Part of a small language model's weights: LayerNorm before each block, 132M tokens.
MLP neurons of a small language model. Each row is named by its layer, matrix (up: input weights) and neuron, and shows model dimensions 16-143. Each number is 50 + 12 x the weight over its row's rms, rounded and kept within 0 to 99.
After each neuron's rows, "fires on" lists the tokens most often at its 100 highest values on Wikipedia text that the model never trained on. A number after a token or word is its count.

L3.up563:40 58 64 35 73 38 56 50 42 43 77 50 37 51 53 49 49 43 48 47 54 36 12 40 43 48 64 58 42 27 44 23 49 53 40 32 52 58 36 32 63 54 35 45 34 47 52 15 54 64 44 68 62 62 75 62 61 47 46 30 50 61 62 67 71 43 36 52 51 56 35 67 57 43 57 43 55 46 63 43 66 65 45 41 33 45 50 62 59 59 37 51 49 58 45 41 58 45 30 30 54 57 47 55 50 47 77 55 50 48 61 46 43 41 61 52 40 44 44 46 56 52 66 34 50 28 67 63
fires on: "oll" 32, " such" 31, "ugg" 9, " coll" 6, " rem" 6, "-f" 5

L5.up67:57 73 52 57 40 44 43 66 63 37 56 50 28 47 66 53 65 33 57 47 56 44 62 64 29 41 42 31 45 43 60 50 55 44 49 53 31 22 58 63 58 38 44 50 53 60 57 52 49 38 30 29 40 41 60 47 62 23 54 49 58 55 64 65 51 64 45 55 51 51 49 40 43 61 45 47 58 45 68 64 46 54 35 62 63 36 65 49 22 48 17 41 55 51 29 44 61 28 54 53 60 40 68 50 64 41 44 58 49 56 31 42 44 42 71 32 65 56 40 71 62 66 61 36 49 34 58 64
fires on: " /" 40, "-" 36, " Nor" 10, " career" 6

L8.up15:59 62 45 61 54 36 60 44 48 46 68 68 55 53 49 52 53 41 58 60 60 37 90 30 45 47 73 50 57 32 36 29 52 29 50 34 61 64 62 46 32 44 56 21 58 50 47 66 48 35 63 53 40 61 39 58 39 51 55 63 58 58 50 56 60 58 64 63 43 76 54 49 59 58 60 38 52 78 32 59 34 35 58 36 54 28 68 61 54 39 45 63 60 42 67 70 37 17 44 54 41 46 36 54 51 46 29 71 48 41 31 35 72 46 64 30 36 59 29 55 58 65 49 58 52 52 33 63
fires on: " under" 24, "\n" 23, " |" 16, " |\n" 11, " is" 6, " was" 6

L5.up263:61 23 60 58 51 41 40 28 41 57 57 45 49 45 53 74 41 61 56 49 50 53 55 64 22 43 42 50 51 31 43 40 50 32 50 50 45 29 55 44 34 50 45 46 44 53 52 55 75 66 46 49 38 39 54 51 46 53 41 63 35 56 68 44 43 62 43 47 45 50 53 50 54 58 40 47 48 57 50 34 48 53 34 48 52 66 48 25 43 67 24 43 54 46 65 56 52 28 31 44 57 66 66 53 38 51 38 46 47 46 44 83 35 53 65 59 50 41 52 63 49 65 73 51 20 70 72 59
fires on: " |" 87, "|" 11

L3.up574:51 42 55 64 38 36 48 35 19 74 40 48 50 51 53 80 46 48 47 48 58 42 39 63 29 24 30 53 29 42 57 36 49 65 60 29 54 49 49 48 36 50 63 53 30 51 71 60 71 50 37 46 24 36 64 52 36 43 46 70 47 44 62 44 48 68 61 51 42 56 62 43 52 53 51 51 66 67 30 54 52 59 48 56 39 59 74 50 51 50 65 48 46 41 53 48 52 35 44 39 57 73 60 53 52 40 49 47 25 45 45 66 51 42 25 49 56 54 50 58 36 46 75 37 38 45 67 56
fires on: " |" 97

L3.up318:59 41 64 50 46 62 46 54 58 33 51 45 41 62 32 48 56 64 64 37 50 38 42 42 54 59 52 33 42 59 56 46 69 58 52 50 55 50 91 49 40 41 47 40 65 31 45 67 48 61 67 61 46 45 41 27 45 41 50 48 78 48 67 48 55 54 57 45 51 37 17 79 59 59 48 50 51 38 42 53 44 45 46 42 66 41 55 45 34 51 41 46 39 64 33 32 66 27 76 36 40 59 41 50 30 58 47 51 65 39 45 32 61 45 48 41 32 42 50 64 70 45 58 65 47 43 63 63
fires on: " gen" 18, " Gen" 12, " cor" 12, " med" 9, " fac" 8, " Fran" 7

L5.up108:56 57 61 52 60 78 52 58 62 38 45 50 48 56 61 68 61 32 44 32 56 42 43 42 19 53 40 41 80 52 63 27 50 45 53 67 68 41 47 54 59 61 40 61 74 45 50 46 65 57 42 50 50 38 34 54 59 64 67 54 32 44 64 51 43 52 53 48 70 54 36 54 74 65 42 53 40 51 59 42 49 45 53 53 67 45 47 33 43 63 42 48 61 21 59 46 56 36 39 53 68 41 48 68 61 67 56 76 43 62 59 49 44 48 50 68 34 44 51 55 39 55 38 49 25 50 60 18
fires on: "." 45, ":\n\n" 9, " dr" 5, ".\n\n" 4

L5.up544:70 50 28 30 63 32 61 35 51 36 61 56 62 62 49 56 56 61 62 45 45 36 64 52 60 39 61 66 54 45 42 22 62 36 51 48 55 67 52 51 43 51 52 54 51 41 54 34 52 41 45 29 52 41 47 68 57 52 54 69 60 45 62 48 39 60 49 44 44 68 48 38 49 45 67 34 55 56 41 49 53 70 50 49 59 59 55 51 55 52 74 37 57 57 67 49 37 19 43 50 51 72 69 57 52 64 28 47 62 44 23 64 51 56 49 59 33 44 40 54 28 44 57 51 21 69 50 45
fires on: "\n" 35, " |\n" 12, "°W" 8, ")\n" 7, ".\n" 6

L6.up316:36 50 54 46 54 41 25 52 51 47 41 81 48 50 64 50 37 43 33 42 51 51 55 51 56 48 71 44 71 38 54 41 67 50 58 59 39 70 84 26 46 37 59 65 56 33 68 49 33 35 27 72 40 66 29 36 52 52 35 57 74 44 61 25 40 49 36 25 71 43 33 69 60 35 64 50 28 59 34 31 54 50 57 52 57 44 35 69 42 39 72 48 47 39 49 57 45 56 58 48 45 62 44 65 51 56 50 57 55 58 34 49 48 59 64 46 35 27 50 57 57 56 57 49 36 43 56 48
fires on: " in" 16, "." 12, " following" 8, " at" 8, " for" 7

L6.up357:56 27 51 57 27 39 53 47 62 55 38 37 36 62 42 62 39 89 55 39 64 56 68 70 50 33 57 44 60 27 58 66 60 56 50 55 69 41 44 49 39 53 46 38 58 25 40 62 53 62 46 81 44 61 38 26 44 77 51 66 45 59 68 49 59 76 40 37 50 42 53 54 41 37 45 64 41 55 60 60 32 42 45 55 63 32 48 58 46 66 38 57 49 48 45 46 43 39 48 40 70 49 41 54 54 41 49 54 43 37 52 61 59 63 55 53 43 53 22 45 63 37 54 48 57 57 70 60
fires on: " |" 30, " " 25, "c" 13, "oc" 12, "g" 6, "ac" 4

L8.up127:48 68 65 46 37 49 77 57 70 40 41 53 47 48 43 42 47 55 51 57 53 37 36 67 61 60 60 44 39 55 61 51 45 66 54 33 66 59 38 56 52 51 54 75 65 66 54 74 30 40 51 58 57 40 55 51 51 53 46 36 42 70 39 54 44 08 62 39 46 40 20 69 40 64 39 20 64 52 38 51 55 50 59 46 61 40 38 42 49 61 37 52 52 30 52 51 70 59 31 47 52 34 54 45 37 54 76 48 43 59 28 54 48 38 44 39 72 60 43 48 44 43 43 48 51 60 52 82
fires on: " sc" 27, " or" 16, " me" 12, "out" 8, " as" 8, " all" 5

L10.up41:27 43 57 44 61 51 90 46 38 42 47 29 59 36 57 75 59 48 46 54 61 51 65 32 35 35 56 55 71 63 38 59 59 40 43 43 40 43 44 50 59 32 31 36 55 66 38 45 44 65 50 41 82 50 54 45 33 67 65 36 42 59 41 60 66 47 49 65 60 63 24 30 63 40 38 71 51 29 38 65 37 45 52 42 30 51 36 45 75 68 52 38 60 34 56 43 58 42 32 61 55 41 49 60 58 51 50 46 52 51 52 41 32 26 48 60 52 48 44 48 54 45 69 40 54 47 58 63
fires on: "f" 29, "m" 13, " f" 8, "l" 7

L8.up328:71 26 39 49 47 36 31 42 55 58 50 53 40 48 62 50 51 38 38 53 49 65 63 50 33 56 39 57 42 56 39 39 51 59 58 44 32 64 42 59 63 54 50 77 63 30 33 49 66 59 57 57 39 64 60 66 54 67 50 54 65 73 59 40 33 39 48 37 79 38 49 57 45 56 78 64 50 45 62 39 53 22 51 70 58 53 46 56 59 52 54 45 48 47 54 41 33 31 64 41 34 64 53 53 47 55 48 23 39 66 50 59 39 43 61 46 19 44 53 51 75 40 60 46 37 38 51 50
fires on: "." 77, ")." 19

L5.up336:49 58 34 56 46 39 50 41 34 77 65 59 40 46 43 62 54 42 58 45 52 71 66 42 55 47 37 38 32 60 60 32 52 57 54 60 49 48 52 74 38 38 54 42 52 64 46 46 38 35 47 64 60 34 43 43 59 48 50 81 46 44 54 78 47 38 53 40 40 56 40 42 44 67 58 46 56 49 28 38 36 48 38 81 46 69 57 62 49 42 34 48 46 52 60 77 52 51 50 54 24 54 62 25 39 41 42 69 50 57 49 43 37 39 65 49 42 59 39 54 43 64 29 51 60 43 51 55
fires on: " Con" 29, "on" 23, " U" 17, "U" 12, "us" 4

L9.up81:32 65 30 47 37 52 32 53 45 57 53 63 25 54 47 58 45 34 66 41 41 57 63 56 41 57 42 41 53 55 53 32 65 56 60 60 54 39 53 57 44 46 49 43 61 22 45 70 43 40 45 71 48 53 54 52 59 50 47 54 67 63 53 46 60 46 34 45 63 64 24 63 60 42 62 59 35 39 71 41 52 46 42 44 47 55 72 40 61 50 37 41 38 42 67 45 47 58 61 53 58 38 63 64 54 45 30 46 41 39 33 58 51 31 69 56 55 44 60 38 68 52 48 40 56 53 59 35
fires on: "y" 47, "re" 8, "red" 6, "ew" 4

L3.up283:40 53 49 46 44 34 58 54 64 55 60 42 58 63 62 59 55 53 47 59 33 48 62 65 55 60 60 38 36 65 47 53 72 69 51 61 47 47 62 48 44 45 68 41 61 25 55 60 64 51 39 47 61 44 44 29 60 39 37 54 51 30 59 55 38 57 68 68 51 42 52 50 70 75 58 42 53 30 39 58 29 54 18 57 60 45 55 34 40 42 52 31 47 52 58 52 62 50 53 61 62 57 62 49 48 48 49 29 49 27 50 52 53 54 56 45 38 46 33 44 41 45 51 43 48 42 43 60
fires on: " th" 39, " sur" 21, " Gre" 12, " inter" 8, " cor" 6, " med" 5

L11.up285:37 35 41 46 46 55 46 48 36 22 52 46 48 59 60 47 48 68 60 59 31 34 35 49 45 61 43 59 52 57 52 52 48 38 41 33 57 23 46 54 51 60 29 40 55 69 30 41 52 41 45 41 70 48 58 63 39 61 44 46 48 43 56 54 60 39 42 47 65 67 34 61 45 53 39 62 59 40 63 61 31 47 52 34 67 45 54 39 66 51 55 42 57 44 57 49 52 61 34 47 49 44 35 78 48 54 46 25 42 42 41 58 37 38 54 67 39 57 34 57 30 57 66 56 41 35 35 51
fires on: "n" 22, "m" 19, "t" 16, "l" 7, "tt" 7, "r" 7

L2.up322:36 49 37 53 47 34 45 59 63 73 43 62 49 54 63 50 34 31 47 47 22 64 59 53 48 46 52 39 53 38 58 49 48 52 52 31 73 40 43 12 45 48 56 60 20 36 64 40 57 39 50 55 42 58 35 58 67 51 46 54 54 89 56 41 43 56 50 48 45 46 35 60 67 58 56 32 43 63 58 43 67 58 48 51 55 64 36 68 62 46 42 41 48 36 35 43 73 63 61 70 47 59 45 37 41 57 24 60 41 15 43 57 42 59 59 47 43 51 57 63 23 56 59 51 55 60 59 40
fires on: " town" 24, " age" 17, " rest" 15, " death" 14, " Born" 9, "ode" 7

L8.up218:64 46 60 37 42 51 54 60 48 44 34 43 70 39 59 64 55 22 47 61 39 47 70 52 28 51 53 51 38 56 55 40 57 50 56 45 40 49 48 48 71 45 49 26 55 41 54 59 18 46 52 72 46 51 61 30 26 61 35 47 54 46 66 49 53 66 49 33 63 38 66 43 58 43 52 52 55 77 33 42 43 38 60 46 59 40 47 55 82 30 55 55 51 53 50 37 46 41 44 63 61 52 71 31 60 56 51 59 47 58 48 54 41 49 48 27 66 44 58 71 48 42 72 50 25 53 47 77
fires on: " J" 40, " l" 26, " L" 14, " en" 10, " j" 7

L9.up526:54 36 31 56 50 72 43 55 62 58 53 34 59 42 32 41 41 43 74 58 62 48 68 25 37 51 57 46 54 58 51 63 41 45 75 76 49 41 63 43 56 63 53 41 37 31 51 57 53 48 41 48 40 54 34 42 58 78 57 50 41 67 54 54 30 51 40 54 58 45 62 57 57 43 52 36 53 66 78 13 53 50 48 22 56 49 39 27 51 68 47 35 44 26 61 31 56 48 51 39 53 67 52 47 64 57 35 69 46 54 57 29 44 44 61 35 51 49 56 53 42 64 32 49 56 43 52 65
fires on: "ag" 29, " I" 28, " ext" 10, "==" 5, "in" 4

L5.up374:45 51 68 55 57 53 49 40 37 50 40 57 60 59 50 56 64 21 62 63 54 53 54 62 50 48 40 53 40 54 56 48 44 43 48 57 45 74 46 53 75 47 51 37 43 38 26 59 27 60 58 43 67 45 64 44 46 55 48 44 30 32 60 42 51 46 44 61 56 24 30 44 46 53 61 35 38 59 50 36 56 55 59 47 44 61 63 59 28 55 49 51 40 51 58 56 42 50 52 64 37 65 39 25 65 43 50 65 50 62 47 50 44 38 56 59 46 53 43 56 58 47 63 57 52 77 45 74
fires on: " l" 75, " L" 17, "L" 8

L3.up116:31 57 53 38 57 45 50 23 65 47 24 54 56 46 25 55 56 52 44 67 42 53 52 57 65 48 60 60 60 64 47 55 66 59 25 50 35 31 37 52 66 35 46 40 86 35 56 53 57 56 37 38 37 42 59 29 51 42 40 44 39 61 44 70 46 60 61 61 56 47 55 48 42 74 58 61 73 56 28 58 59 53 57 54 65 33 43 48 29 48 39 55 43 71 41 54 40 28 53 50 46 44 51 65 48 47 48 37 81 41 31 52 35 57 51 50 40 64 34 66 35 78 63 35 51 51 49 57
fires on: "eb" 25, "W" 14, "G" 8, "S" 5, " mod" 5

L6.up570:55 53 40 64 67 45 31 50 27 64 54 61 43 42 42 45 38 45 51 34 27 52 80 50 47 51 37 62 32 43 60 51 76 60 45 54 27 57 72 67 49 49 49 63 26 66 41 37 46 48 55 62 52 50 34 33 58 69 62 32 59 59 55 52 37 48 41 47 74 72 29 70 57 39 45 48 42 68 53 28 50 57 57 48 54 45 37 48 57 65 47 43 31 53 50 47 59 91 23 48 61 49 34 54 52 51 54 31 51 55 54 38 55 36 60 40 57 43 60 35 53 35 30 51 58 58 36 52
fires on: " \"" 36, " I" 34, "I" 13, " My" 11

L6.up253:48 74 58 62 55 43 48 60 56 63 25 47 50 31 58 53 43 67 44 23 42 58 56 44 46 29 44 42 51 57 47 68 49 57 60 48 57 43 63 40 45 53 73 58 57 37 38 48 30 54 53 57 45 39 75 57 52 37 50 41 69 63 63 56 48 61 43 37 48 37 38 28 69 25 46 70 41 42 45 35 68 44 46 64 43 36 60 29 60 63 51 35 30 63 52 42 46 45 40 54 48 84 53 53 44 31 59 46 35 56 51 38 43 52 58 56 64 47 48 42 54 49 55 49 43 58 42 53
fires on: "ir" 90, " Mon" 5

L11.up99:63 55 50 46 30 45 49 38 21 55 57 42 35 60 59 63 37 55 57 52 54 57 62 40 46 49 37 40 67 22 53 36 40 35 56 51 70 63 49 48 43 45 36 60 52 66 58 56 57 59 36 51 60 45 45 89 36 45 55 50 53 57 47 50 45 47 23 42 38 64 54 56 31 62 53 61 64 30 69 65 36 27 44 46 58 59 28 46 35 47 45 38 41 48 61 55 48 58 39 70 56 37 29 64 59 60 40 52 60 45 39 53 49 55 36 36 54 46 65 58 27 41 56 61 47 38 41 39
fires on: "ing" 20, "ued" 13, "ording" 10, "le" 9, "st" 9, "ed" 9

L6.up385:80 50 51 38 41 35 35 62 63 48 61 69 55 51 45 50 39 44 37 83 59 53 27 32 32 49 28 44 33 37 58 36 43 10 43 41 53 53 38 42 57 52 55 49 55 52 57 49 52 46 82 42 47 48 57 47 63 58 51 58 64 51 54 44 78 50 59 40 53 52 49 34 50 62 40 44 68 42 47 69 18 53 43 60 50 45 52 53 69 41 26 52 44 61 62 44 57 70 55 35 51 53 57 50 35 46 47 63 68 55 41 55 50 27 58 59 66 42 44 32 19 38 54 58 35 68 42 38
fires on: " sc" 22, " t" 19, " r" 13, " km" 9, " R" 8, " W" 8

L5.up255:60 47 36 54 41 38 59 52 68 50 66 55 43 60 52 36 52 70 50 52 63 45 62 65 29 49 58 41 42 36 53 43 42 37 55 45 52 76 52 50 62 59 68 69 46 42 66 66 31 46 42 70 57 20 41 44 52 32 46 58 39 85 50 25 44 56 52 35 59 38 60 61 53 48 61 57 40 60 62 54 39 38 55 45 44 41 52 80 43 49 13 47 55 30 45 43 60 66 39 45 45 61 61 47 48 34 65 24 41 59 28 39 26 58 41 45 49 63 63 71 68 30 59 61 42 51 55 69
fires on: " sc" 30, " St" 17, " make" 11, " st" 11, " man" 9, " me" 7

L6.up55:39 52 69 44 70 46 55 58 37 63 66 46 66 59 19 63 47 30 53 63 70 72 40 33 67 38 27 44 06 44 66 43 63 30 52 37 54 67 54 43 58 48 48 35 53 52 66 55 58 58 50 50 42 49 30 74 37 52 61 56 47 65 34 40 39 60 63 31 68 35 47 64 53 57 50 59 41 52 53 57 58 55 54 57 59 42 40 41 37 69 54 49 36 55 61 49 41 43 57 49 51 41 46 60 42 63 34 62 40 53 66 38 45 50 45 48 33 30 65 44 51 12 58 62 58 55 46 57
fires on: " al" 26, "ak" 13, " Al" 11, " in" 11, " at" 10, " At" 7

L6.up283:47 42 55 44 59 52 42 67 31 71 38 37 82 42 40 48 54 24 51 61 76 68 50 40 49 55 21 46 48 63 54 57 76 49 40 51 67 26 45 45 29 50 31 46 54 51 38 48 45 40 44 42 60 46 45 56 43 55 49 46 49 45 60 63 40 35 53 40 57 61 42 41 45 40 31 73 42 72 50 50 56 47 49 66 57 32 33 46 59 21 56 53 29 48 55 75 54 58 54 34 64 46 40 46 42 54 44 63 57 59 73 45 43 38 54 79 59 34 58 53 33 50 45 72 78 51 34 41
fires on: " at" 74, " Al" 7, " in" 7, " al" 6

L5.up519:31 48 49 48 51 46 37 34 44 41 58 49 56 41 48 44 68 46 50 46 57 54 41 55 63 32 43 63 60 47 30 41 53 48 29 65 53 46 42 61 69 32 62 59 47 32 46 70 58 47 53 50 49 33 61 56 64 33 76 59 49 69 53 51 54 67 42 47 46 44 52 53 32 63 54 49 38 44 37 69 48 70 54 48 77 54 31 58 42 53 37 57 46 52 31 52 48 36 55 35 79 61 44 44 55 69 50 58 52 47 45 52 64 50 76 37 68 51 50 51 44 47 62 39 61 44 46 71
fires on: "B" 23, "S" 21, "ent" 14, "W" 12, "C" 4, "ummer" 4

L11.up368:47 53 52 64 56 15 49 28 72 49 54 50 62 40 41 44 72 57 66 30 35 72 44 53 40 49 29 42 56 61 52 38 53 67 25 73 36 37 55 37 48 49 43 39 56 64 49 55 40 53 43 63 60 54 58 56 60 49 48 57 50 33 58 37 42 27 56 40 53 43 36 57 46 46 72 55 67 56 20 48 55 50 40 55 39 52 43 43 79 37 44 21 46 21 51 54 58 33 55 45 53 57 44 60 52 63 42 59 45 64 54 53 40 45 48 51 63 77 44 60 49 58 60 64 44 57 39 57
fires on: "em" 24, "r" 12, "at" 9, " /" 7, "ra" 6, "v" 6

L9.up22:46 57 46 49 49 56 71 51 57 64 53 22 25 54 58 40 47 52 51 33 51 45 56 36 28 52 47 37 56 44 54 51 30 50 51 37 59 49 29 55 35 42 55 44 69 64 48 44 45 55 44 64 58 43 44 41 37 37 48 37 56 65 52 65 57 40 35 38 25 46 48 51 64 50 30 52 57 53 44 62 40 45 52 33 67 60 49 22 43 55 48 66 35 46 67 55 47 66 51 61 56 39 59 76 62 54 50 55 65 54 36 47 21 55 34 54 50 24 65 46 58 56 35 34 47 75 51 39
fires on: "st" 15, "c" 11, "ry" 9, "t" 8, "ed" 8, "y" 8

L6.up356:61 53 42 69 33 69 52 52 56 52 53 68 39 49 44 73 26 37 19 26 50 48 61 49 63 49 47 51 46 54 46 46 61 49 70 49 38 41 52 75 59 41 50 60 45 53 45 56 63 36 62 61 40 46 58 57 50 51 56 48 67 44 47 56 38 61 59 50 61 28 56 53 60 73 65 43 35 42 28 43 38 48 42 54 60 61 46 49 34 73 63 50 43 45 51 70 55 51 37 58 37 44 62 49 47 47 47 51 53 57 52 54 45 57 30 44 47 61 46 32 48 54 64 63 56 43 41 52
fires on: " U" 33, "U" 19, "^{" 15, "ö" 13, " Town" 10, " /" 5

L9.up238:47 41 21 61 59 43 41 21 66 65 22 64 33 44 44 51 60 58 50 34 36 68 50 55 46 53 56 45 72 48 40 37 57 58 52 53 48 44 49 35 29 44 38 41 43 74 46 49 56 59 34 46 45 49 58 71 45 43 56 61 35 57 48 27 41 57 45 47 56 50 32 74 45 32 62 47 28 56 48 45 52 40 58 46 70 51 37 25 61 54 44 56 36 47 57 33 50 52 66 48 62 65 71 50 64 39 65 44 50 50 58 49 44 69 47 54 44 45 53 41 64 37 65 43 39 64 40 48
fires on: "|" 95, "." 5

L3.up482:52 46 40 57 46 51 54 58 62 44 33 62 41 52 69 64 59 49 59 27 68 46 54 53 64 58 42 37 51 42 40 30 40 54 57 34 50 38 50 34 46 41 70 48 50 64 57 33 43 60 30 44 53 48 44 53 59 34 32 61 72 47 63 45 36 77 50 53 61 55 39 40 63 56 49 41 41 49 41 41 45 74 59 48 65 45 51 35 28 56 61 51 45 42 44 51 67 15 27 28 47 47 45 35 81 54 25 58 55 60 63 64 50 63 63 42 65 40 31 56 58 73 56 57 56 40 39 53
fires on: " /" 46, " career" 9, " profess" 4, " ref" 4, " football" 4, " cont" 4

L5.up418:51 73 22 44 28 61 39 28 71 30 57 41 62 32 64 55 74 31 63 49 43 31 71 50 51 40 70 72 28 63 51 29 48 22 60 60 40 67 49 57 43 35 38 32 57 57 56 53 24 37 61 56 42 59 43 42 60 43 39 43 65 37 53 39 47 69 56 57 28 47 44 43 48 65 43 39 49 63 42 48 51 56 56 42 39 55 55 46 48 18 51 43 48 51 45 31 47 43 35 72 52 45 42 51 50 52 48 66 75 56 64 61 58 68 38 41 54 63 67 47 57 55 44 53 23 33 63 63
fires on: " J" 98

L5.up143:45 51 41 55 68 57 43 63 43 70 45 39 48 50 34 70 57 49 49 52 33 60 67 35 27 45 43 66 59 42 62 68 52 55 44 56 57 63 56 36 66 35 52 59 43 54 38 35 41 31 36 46 51 54 61 50 64 54 73 49 51 58 46 51 45 44 43 69 69 76 60 57 67 47 49 52 47 52 33 15 36 44 40 30 45 63 40 40 55 51 35 48 42 49 52 49 65 68 38 40 61 48 23 49 40 43 50 42 44 28 53 65 39 37 45 48 42 60 95 82 56 41 41 69 70 52 49 61
fires on: " I" 79, " ar" 15, "I" 5

L10.up408:60 42 63 54 29 54 44 38 57 66 29 33 53 39 43 70 55 43 44 57 54 61 57 48 33 41 40 37 67 32 50 61 53 65 45 36 73 71 58 56 66 59 49 71 47 70 44 17 53 50 51 63 39 39 68 39 66 64 48 55 30 59 67 37 56 40 46 50 47 71 62 33 45 58 33 47 55 39 35 29 32 63 41 66 56 38 46 51 45 85 54 37 43 49 39 63 60 28 53 60 44 39 65 63 34 41 54 66 26 38 49 52 53 47 55 38 35 66 46 64 45 45 61 41 52 64 64 40
fires on: " |" 25, "," 11, "ab" 9, "." 7, " R" 6, "c" 5

L5.up79:60 47 55 53 38 52 25 33 52 59 23 44 37 53 66 52 40 35 37 60 80 44 42 71 25 40 45 70 55 52 82 45 59 58 51 51 40 42 23 51 61 47 59 59 41 52 46 65 38 30 64 37 61 42 48 33 42 57 36 40 54 49 57 56 47 53 35 42 64 59 48 40 49 34 53 40 75 70 58 49 63 56 48 44 46 46 32 55 42 66 63 39 43 49 52 48 45 31 56 50 61 43 53 73 48 68 46 60 76 74 40 40 26 63 32 57 53 46 64 58 48 50 64 55 23 74 57 62
fires on: " L" 62, " G" 20, " J" 5

L6.up302:60 67 31 42 31 53 58 51 60 54 40 66 47 43 43 58 54 32 72 65 56 44 42 45 59 29 57 49 31 59 65 76 57 48 51 57 39 53 56 56 43 42 33 43 43 69 58 62 31 42 32 42 54 50 40 51 49 49 45 50 48 49 38 42 36 57 70 79 53 33 47 63 58 38 46 50 29 56 40 48 32 55 47 36 42 36 34 57 55 50 36 52 19 24 49 63 42 54 61 42 51 47 42 55 25 41 61 48 79 46 51 58 41 45 34 41 44 68 50 59 67 59 59 65 35 49 29 42
fires on: "O" 49, " I" 18, " O" 11, "I" 7, " No" 7, ".." 4

L6.up463:64 36 46 44 46 63 35 34 62 52 18 57 54 43 62 64 54 33 44 51 43 72 36 63 32 61 44 49 50 40 34 35 58 74 56 53 20 63 61 47 53 62 39 43 81 52 28 37 51 53 31 66 58 30 40 53 39 64 66 50 39 60 63 57 53 62 36 34 78 48 39 68 65 46 61 37 66 57 30 51 68 45 55 35 61 44 50 65 59 43 40 47 57 44 57 44 51 46 56 43 59 48 46 83 46 32 54 37 39 54 42 62 38 49 55 68 35 34 31 51 68 48 46 42 30 41 60 51
fires on: " " 94, "." 5

L3.up8:50 42 42 54 48 30 59 83 63 38 54 52 51 57 56 69 49 48 44 40 37 51 44 47 47 40 53 65 44 37 60 39 59 43 56 39 49 56 34 39 53 30 66 56 37 52 56 41 68 39 46 53 53 46 54 51 33 46 26 53 36 63 52 54 46 58 53 79 54 43 57 63 49 37 41 48 62 72 30 69 63 56 51 51 58 46 51 51 55 36 64 58 49 25 35 51 44 62 52 74 67 18 53 50 60 73 60 30 36 35 16 50 39 52 45 38 56 33 48 52 33 53 76 35 55 62 44 55
fires on: " rest" 16, "ode" 12, " Total" 11, " addition" 10, " power" 8

L8.up73:53 66 44 55 68 50 39 63 47 59 54 61 39 57 42 50 64 21 60 51 40 26 66 38 37 38 54 53 46 59 70 76 59 61 47 58 35 39 54 55 57 58 44 72 62 51 40 34 46 19 32 63 54 57 48 62 45 51 61 51 52 59 52 39 36 47 40 66 54 32 49 62 56 41 51 30 29 41 63 30 62 33 73 66 59 57 36 46 35 44 28 60 27 53 72 54 56 62 67 49 50 63 37 48 55 49 46 49 52 66 59 47 45 62 59 63 50 48 60 50 44 43 51 52 36 28 41 39
fires on: " I" 65, "and" 8, "I" 6, " kn" 6

L8.up459:62 21 46 63 48 60 45 67 21 38 44 49 46 65 47 49 37 54 48 43 41 56 50 63 45 32 51 49 55 27 39 28 72 45 52 73 59 49 78 46 60 41 55 51 48 55 60 61 47 55 45 70 38 43 61 43 46 47 53 56 62 74 78 44 43 57 58 53 43 48 69 46 54 59 58 45 56 53 24 52 48 58 71 24 62 29 76 44 63 40 49 59 49 35 60 55 29 50 51 37 52 65 71 47 49 57 48 62 48 53 41 78 64 40 65 49 36 36 18 33 49 42 43 52 21 57 50 41
fires on: " |" 38, "0" 13, "–" 9, "-" 7, " m" 5, "9" 4

L5.up470:49 73 63 46 32 40 45 64 51 57 52 87 55 59 51 46 46 39 41 53 49 53 38 48 47 56 27 63 52 31 51 53 56 31 48 67 16 48 35 43 35 48 52 40 55 51 44 59 40 50 45 65 40 42 62 50 48 52 64 64 35 50 42 43 75 47 54 46 48 41 21 56 57 57 49 48 44 56 65 68 44 37 60 75 52 63 33 52 57 49 41 73 44 42 58 45 44 54 49 68 36 65 59 64 46 70 46 67 57 62 41 64 44 49 51 43 30 56 66 64 25 35 32 45 38 63 66 27
fires on: " R" 92, " r" 7

L9.up502:35 39 47 51 63 44 46 41 52 52 55 43 37 39 55 47 33 48 40 38 41 50 51 65 46 36 50 30 60 56 72 63 69 42 51 60 65 27 57 50 37 34 48 61 55 74 50 60 50 57 56 55 40 29 55 75 37 42 65 47 51 52 55 53 57 42 26 58 56 54 72 35 38 34 48 41 33 43 46 59 73 47 68 54 78 29 33 33 57 52 40 42 29 53 48 56 54 40 61 56 43 75 63 49 54 56 56 40 67 54 46 45 24 85 63 50 73 61 38 53 42 45 46 55 51 55 44 55
fires on: "A" 23, "ir" 14, "-" 10, "I" 7, "B" 6, "M" 5

L6.up229:57 51 34 54 63 53 66 39 52 59 60 66 53 44 43 51 41 66 48 53 60 44 42 34 11 56 55 58 55 53 49 58 58 41 69 70 36 41 57 57 56 73 66 58 45 37 51 45 41 77 45 47 64 44 54 72 59 51 43 54 57 48 40 57 44 72 51 48 39 52 52 51 47 63 53 72 65 27 54 38 55 25 57 52 53 41 48 48 35 62 40 59 52 51 28 44 44 32 57 61 49 47 38 72 20 68 36 41 45 63 53 58 59 78 45 48 48 53 60 54 43 36 43 59 33 33 27 61
fires on: " American" 19, "man" 17, "ian" 10, " director" 9, " Republican" 8, " Fran" 7